{"n_layer": 11, "d_model": 224, "n_head": 4, "n_kv_head": 1, "head_dim": 64, "d_mlp": 1344, "vocab_size": 5126, "activation": "silu", "norm": "rmsnorm", "norm_place": "pre", "norm_eps": 1e-05, "positions": "rope", "rope_base": 10000.0, "rope_fraction": 1.0, "qk_norm": true, "attn_scale": 0.125, "bias": "none", "tie_embeddings": false, "parallel_block": false, "init": "uniform", "init_std_qkv": 0.0396, "init_std_o": 0.0371, "init_std_up": 0.0396, "init_std_down": 0.0, "optimizer": "ademamix", "lr": 0.00113, "beta1": 0.9, "weight_decay": 0.2, "lr_head": 0.00474, "grad_clip": 1.0, "warmup_steps": 283, "schedule": "wsd", "decay_fraction": 0.565, "decay_shape": "linear", "final_lr_fraction": 0.0, "batch_tokens": 65536, "seq_len": 512, "doc_mask": true, "train_tokens": 360600000, "steps": 5503, "dataset": "wikipedia_en"}
MLP neurons of a small language model. Each row is named by its layer, matrix (up: input weights; down: output weights) and neuron, and shows model dimensions 64-159. Each number is 128 + 32 x the weight over its row's rms, rounded and kept within 0 to 255.
After each neuron's rows, "fires on" lists the tokens most often at its 100 highest values on Wikipedia text that the model never trained on.

L8.up1119 [118 147 135 143 182  86  92  96  96 113 101 158  97 108 114  65 169 131 152  80 113 111 124 105 100 130 132 152 113 157 130 133 152 171 139  59 162 155 114 134 110 100  81 106 150 182 104 123 132 150 130 139 159 126 137 112 147 101 103 169 127  56 185 139 102 168 133 162 119 162  97 119  76 104 123 109 125 125 150  99  77 123 138  68 145 133 100 129 132 145 182 142 118  76 143 178]
L8.down1119 [156 138 108 130 122 128 132 136 157 115 110  93 163 144 147 103  88 126  80 131  96 115 129 127 138 111 146 115 157 123 125 128 126  90 107 134 114 112 148 134 142 123 165 112 139 124 133 146 138 136 145 118 136 136 139 111 152 147 164 144 152 144 106 125 130 110 121 156 143 134 111 112 143 121 116 129  55 109 145 143 120 141 147 138  87 122 166 122 110 108 106 105 135 160  93  90]
fires on: " ", "|", ".", "2", "ew"

L5.up339 [152 108 107 166  50  87 115 155 138  88 137 117  60 102 106 186  72 111 201  80 115  96  94 123 114 140  40 139  92 160 171 181 164  90 123 216 131 126 144 141 160  82 149  93  62  95 126 116 180 143 177 180 128 129 142  98 140  61 150 109  95 116 101 147 111  76 131 119 133 114 124 102 128 121  90 145 133 111 128 101 157 144  85 101 107 145 128 122 108 134 192 143 132 167 112 186]
L5.down339 [121 152  68 140 161 114 121 142 123 160  99  89  67 155 142  86 156 138 100 134 118 121 146  94 127 125 126 133 186 156 124 193 108 145 126 129  97 100 115 175 187 119 135 128 138 113 154 170 214 117 162 119 124 193 161 151 139 120  48 154 186 134 118 204  85  99 119  97 147 149 132  84 105 149  61 168 124 171 133 103 118 184 137  96 141 149 118 127  37  96 171 152 189 132 136 141]
fires on: "ash", "im", "a", "ia", "ney", "age"

L8.up788 [127 156 156 128 134 142 177  91  54 131 190 150 167 159 164  63 103 100 129 137 172 112 152 105 169 133 154 145 118 113 150 194 151  83 117  99 117  40 133 130 157 149 152 198 190 163 103  86  97 102 106 118 151 137  86 146 125 128  69 133 135 166  98 124 105 102 124 159 148 148 170  81 106 151 133  86 117 107 145 157 167 119 179 134  54 134 148  99 144 120 134 121 118 165  97 164]
L8.down788 [139  98 252  99 112 141 110 126 195 169 124 115 115  72 172 125 188 157 130 149 134 150 164 132 104 180  78 115 159 114  95  40  94 148  86 119 155 158 125 205 122 108 123  61 188 112 140 168 163 138 148 130 138 134 126 162 168 139 145 148  51 133 164 150 133 140 135 168 149 148 171 149  94  68 124 144 189 104  74  66 141 140 158  97 128  62 157  90 135 138  59 154 113 131 126 144]
fires on: "0", "9", " ", " place", "8"

L8.up585 [ 84 111 132  84 122 113 178 151 138  98 116 138  89  89  94 117 117 153 164 101 150 101 137 125 103 135 137 124  52 160  75 108 118 150 129 102 153 145 105 134  89 120  78  92 127 107 144 125 132 175 104 155  97  84 146  89 148 105 110 137 103 161 151 129 122 174 114 137 165 117 149  96  81  93 109 102 138 132 164 107  72 108 127 111 208 113 114 106 138 103 128 153 122 132 129 174]
L8.down585 [155 134  69 115 127 135 129 113 162  97  84 120 122 131 124 122 104  98 134 156 135 143 105 151 122 132 159 121 113 117 138 133 122 104 137 130  88 130 136  82 153 154 149 145 128 127 134 118 110 112 132 144 144 135 113 144 129 120 157 127 131 116 102 124 127 131 144 146 133 115 111 110 131 134  98 103  55 123 166 107 102 150 146 150 106 155 101  90 115 156 145  92 140 127 114 121]
fires on: " ", "b", "om", "em", "."

L8.up776 [107  79 124 119 107 137 166 136 154 127 156  68  85  84 130 130 126 116 156  94 166 100 125  99  81 170 104  99 118 111 111 158  74 150 117  78 182  94  67 132  83 159  64 106 148  66 125 117 100  85 124 127  89 151 111  86 146 113  86 119 146 156 183 151 135 138  90 156 140  73 138 142 120  70  89 117 158 178 143 120 129 156 122  76 135 125  90 154 122 163 161 187 124 115 105 136]
L8.down776 [157 142 134 117  99 124 137 115 147 140  78 140 128 139 107 124 101  96 128 158  86 154 118 139 157  87 189 141 135 132 139 119 132 121 143 135 117 111 135  91  98 105 148 161 154 129 119 140 113  93 101 138 145  94 141 134 129 134 125 139 141 115  99  90 119 135 140 154  99 139 137  93 115 132 131 133 142 114 129 143  84 145 145 153 126 140  87 121 124 134 149 119 132 141 166 113]
fires on: " ", ".", "-", "er"

L5.up571 [180 105 103 148  73  95  80 150 172 105 156 137 115  71 130  60 135 133 186 113 147 126 177 120 124 138 100 162  97 101 111 120 101 137 126 142  96  57 150 135 144 121 146 138 130 118  61 126 165 163 158 101 127 118 168 146 142 114 132 129 110 135 124 122 146 133 145 114  87 104 140 128 120 120 143 172 117 122 131  65 108  84  93 112 116 141 131 128  70 169 135 128 134  65  89 151]
L5.down571 [ 99 177  74 129 122 126 171 194 102 104  95 113 138 170 121  99 137 128 126  63  54 182 124 113 104  87  49 161 145 141 114 141 124 173 113 190 119 123 153 130 102  98 152 162 163 133 178 168 132 124 123  95 164 109 150 120 172 126 149 110 145 137 148 153 112  88  83 101 129  88  95 118 124 130 120 186  94 184 240 145 118 103 140  70  55 187 145 103 102 123 147 163 149 140 113 144]
fires on: "ia", "un", "a", "lin", "8"

L5.up1282 [175  94 145 130 110 115 146 186 105 105 118 170 131 125 109 118 135 154 135 130 154 102 153 147  99  79 131 128 166  80  71 103 136 151 144 212 118 109 157 136 142 145 119 163 114 160 145 113  78 200 103  96  76 143 171 132  40  81 202 117 123 115 118 132 126 148  98 138 121 147 121 162 164  95 195 118 127 107 110  61 160 132 161 104 126 124 127 141 111 150 137 128 125 134 123 137]
L5.down1282 [124 147 111 116 101 122 145 164  93 103 133 129 138 112  92  99  58 105 136  58 133  84 163 129 123  87 105 179 101 155 101 113 117 149 124 140 130 136 213 106 153  73 134  91  92 157 173 158 135  62  84 139 215 155 136  94 136 171  90  97 105 164 107 146  86 143  83 173 128 127  97 112 173 160 152 166 164 153 127  49 157 162 196 102  85  82 118 152 146  90 146 124 115 174 145  44]
fires on: "0", "lin"

L8.up874 [137 115 143 160 110 132 152 149 126  95 161 151 170 181  93 143 129  83 152 129 162 116 147 163 143  93 216 177 131 147 162 143 106  94  81 104 103 100 135 138 167 165  99 163 150 149  71 139 127 118 110 144 160  95 120 134 116 172 105 111 176 135  66 121 161 141 163 152 173 135 177 112 105 150 172 152 117 115 127 115 179  97 144 144 145 135 135 114  73 147 126 102 119 144  97 154]
L8.down874 [ 96 143 240 117 133 105 103 128 122 123 173 128  98  95 195 127 146 135 151 127 126 128 127 106  65 189 110 106 142  98  92  58 124 129 137 114 129 149  81 225 108 145 146  21 137 118 123 133 169 116 140 126 148 111 134 128 167 169 121 119  57 138 194 161 145 154 110 125 135 141 117 159 119  88 123 129 121 138  90 101 133 116 144  86 144 115 200  82 120 165  70 137 131 113 137 153]
fires on: " ", "9", " place", "0", "″N", "3"

L5.up1212 [102  82 112  68 135 172 139 163 102 143 115 163 110 120 116  88 109 174 177 128 121 106 105 156 129 138 156  97  98 141 114 103 192  69 145 154  89  86 122 135  94 156 121 169 128 156 113  85 131 164  40 118  69 168 149  98  97  97 194 101 110 129 124 113  96 171  96 189 111 156 149 133 149 115 160  79 132  68 143  79 154 131 173 118 189 113  86 130  89 114  85 161 173  88 178  91]
L5.down1212 [152  57 109 109 153 140 127 124 112  96 189 131 154 100 155 114  65 121 122 140 141 115  99 106 140 153 132 152  99 207 151 124 110 142 168 123 138 130 189 142 128  76 108 142  78 139 115  97 126 109 132 100 158 121 135  91 135 153  93 163 176 120  92  97 133 148 137 172 103 168  95 143 149 174 149 142 136 141  97  97 156 106 151 179 111 114 126 118 149 119 137 120 142  94 177 126]
fires on: "0", " dec", "umn", "ric", "sc"

L8.up1007 [106 144 159 196 134 124 129 121 104 120 150  96  80 130  29  76  86  97 117 137 175 106 199 116 121 147 153  89 110 112 113 102  94 151 112  83 145 149 126 119  83 137  85 132 147 157 144 146 118 104 189 127 134 123 137  89 144 123 100 109 119 135 214 149 168 133 102 140 132 106  56 163 126 118  99 150 130  92 174 168  78 159 132  93 224 124 103 148 122 114 107 129 140 130 100 160]
L8.down1007 [133 126 169 121 111 155 159 104 192 137  79 128 161 115 141 108  91 126 123 162 110 165 136 136 146  80 124 101 144 135 187 141 153  83 117 126 121 139 114  70 124 124 130 164 127 134 116 128  90 107 111 173 164 131 146 100 141 140 174 184 176 107  92 114 119 120 122 154 145 114 146 122 144 153 119  93  59  99 131  93 115 140 126 152 130 166 125 121 154 150 176 104 133 116 110 119]
fires on: "-", ".", "w", "enn", "om", "0"

L4.up1120 [127 119 124 191  91 165 167  99 162 210 147  88 115 123 129 119 174 133 109 154  99 101 158 178 110  86  93 124 128 177 179 164 111 109 160 162 158  89 135 132 126 101 124 113 178 149  80 134  79 128  77 126  66 134 114 138  93 136  91 134 113  63 149 171 132 151 138 123  97 152 118  73 159 146 146 135 117 118 141 174 114  92  88 117 110 113 104 116 116 126 168 139 104 200 172 116]
L4.down1120 [192  97 170 116 120 129 147 141 131 101  86 135 136  82 137 134  85 148  98 127 128 121 155  90 141 130 146  73 141  91 134 183 104 156 134 140 122 117 184 123 110 146 140  80  84 124  93  78 107 131 162 178  96 134  83 116 111 145 186 133 112  81 166 129 142 146 118  86 142 114 102  93 151  94  94  83 109 191 123 122 129 130 149  90 100 152 136  96 127 150 123 123 149 102  89 184]
fires on: "C", "0", "ire", "5", " Mar", "3"

L4.up509 [117 141 147 127 122 116  84 101 169 144 187 168  97 145 136 156 140  90 115 153 116 114 174 134  98 131  87  96  38 147 167 143 161 123  68 131 140 161 157 123 120  46 111 121 125 109  67 152 152 105 154  96 197 152 125 105 177 171 125 171  51 200 128 166 136 160 117 139 169 145 142 133 139  81 135 158 135 123 146  87 166 169 106 148  85 128 111 166 198 130  65 104 209 121 133 146]
L4.down509 [169 132  77 149 153 171  98 141 152 110 118 144 108 118 148 147  47 164 128 107 118  96  94 126 157 143 108 116 152 136 149 167 149 150 170 206 108 126 175 219  70 101 108  61 126 133 121 134 125 152 180 129 115 122 123 143 147 149 125 113 160 148 154 102 106 211 119 142 122 120 141 138 131 133  64 113 162 155  84  56 112 112  94  70  93 116  74 103 140 113  96  60 119 123 127 124]
fires on: "0", "4", "5", "na"

L4.up957 [111 167 143 152 159  96 103 141 128 176 128 170  40 146 102 125 127 139 154 152 109 137 180 132  94 126 144 159 136 124 183  65  62 168 107 132 151 117 139 123  74 150 119 137 152 164 118  89 158 141 163 166  88  98 183 145 156  91 170 152 111 137 164 112 118 168 157 119 131 153 143 154  91 200 116 136 119  73 115 157 176 157 169 102 101 122 118 103  87 150 120 193 140 126 104 143]
L4.down957 [ 69  84 130 192  64 122  97 134 146 103 201  95 159  53 107 139 166 107 121 139 133 180 162 146 151 128 126  69 157 127 146 118 120 135 153 129 117 146 165 130 127  91 129 138 160 124  90 132 142 121 103 110 144 160  81  80  89 217 191  94  54 194  92 156 155 177  79 104 123 165 146 133 155  97 134 117 147 105 106 149 123  54 159 121 135 147 136 122 205 118 201 116 172 131 137 176]
fires on: " O", " De", " dist", "A", " CO", "con"

L4.up753 [109 134 117  97  58 118 158 128 155 146 185 110 130 114 137 134  96 129 108 129 179  96 139 107  63  89 110  90  85 144 105 168  97  87 123 132 192 158 122 124 176  91 112 127 130 139 102 169 125 122 128 112 125 137  39 113 118 156 155 123 102 113 110 167 156 132 113 124 160 126  91 107 132 101 169 140 122 105 142 130  88  71  69 177 142 138  84 127 149 112 132 128 127 139 140 118]
L4.down753 [174 134 106 131 130 169 146 134 141 132 127 154 118 128 166 171  89 107 143  84 162 124 106 103  84 137 156 143 147  68 160 184 139 123 121 124 121 152 137 185 114 139  84 122  64 137 138 106 105 142 134 230 140 129 110 148 113 100 122 165 141  68 182  99 113 182 182 117 126 164 116 102 147 139 136 133 150 151 147  61 155 111 130 111 161 117 118  99 116 108  47 103 140 136  73 194]
fires on: "5", "c", " hospital", "h", " College", "0"

L8.up1295 [169  82 130 138 106 110 118 164 125  96 158 157 178 143 125 134 101 113 139 135 154 103 117 101 123 148 188 167 155 128 189 159 169  64  78 133 141 174  94 135 163 142 127 168 167 164 134  73 125  76 102 132  69 105 131 133 106 197 126 178 157 204 101 121 130 124 156 153 149 101 114 164 157 114 131 140 120 138  94 135 169 109 178 121 112 139 125 132  77 162 158 143 127 160 109  98]
L8.down1295 [ 98 123 200 125 136 146 116 125 185 126 109  85  92  69 151 138 169 122 116 161 127 162 171 121 117 160 123 128 145  99 119  66 128  93 114 167 118 134 159 210  99 124 151  63 148 107 124 157 171 157 123  67  95 133 133 148 136 159 188 130  70 143 146 123 159 125 134 128 162  97 123 170 119  63 136 118 139 127  84 117 104 119 123  91 130 129 161 100 110 137  75 142 127 132 106 126]
fires on: "0", "8", "6", "9", "iv", "é"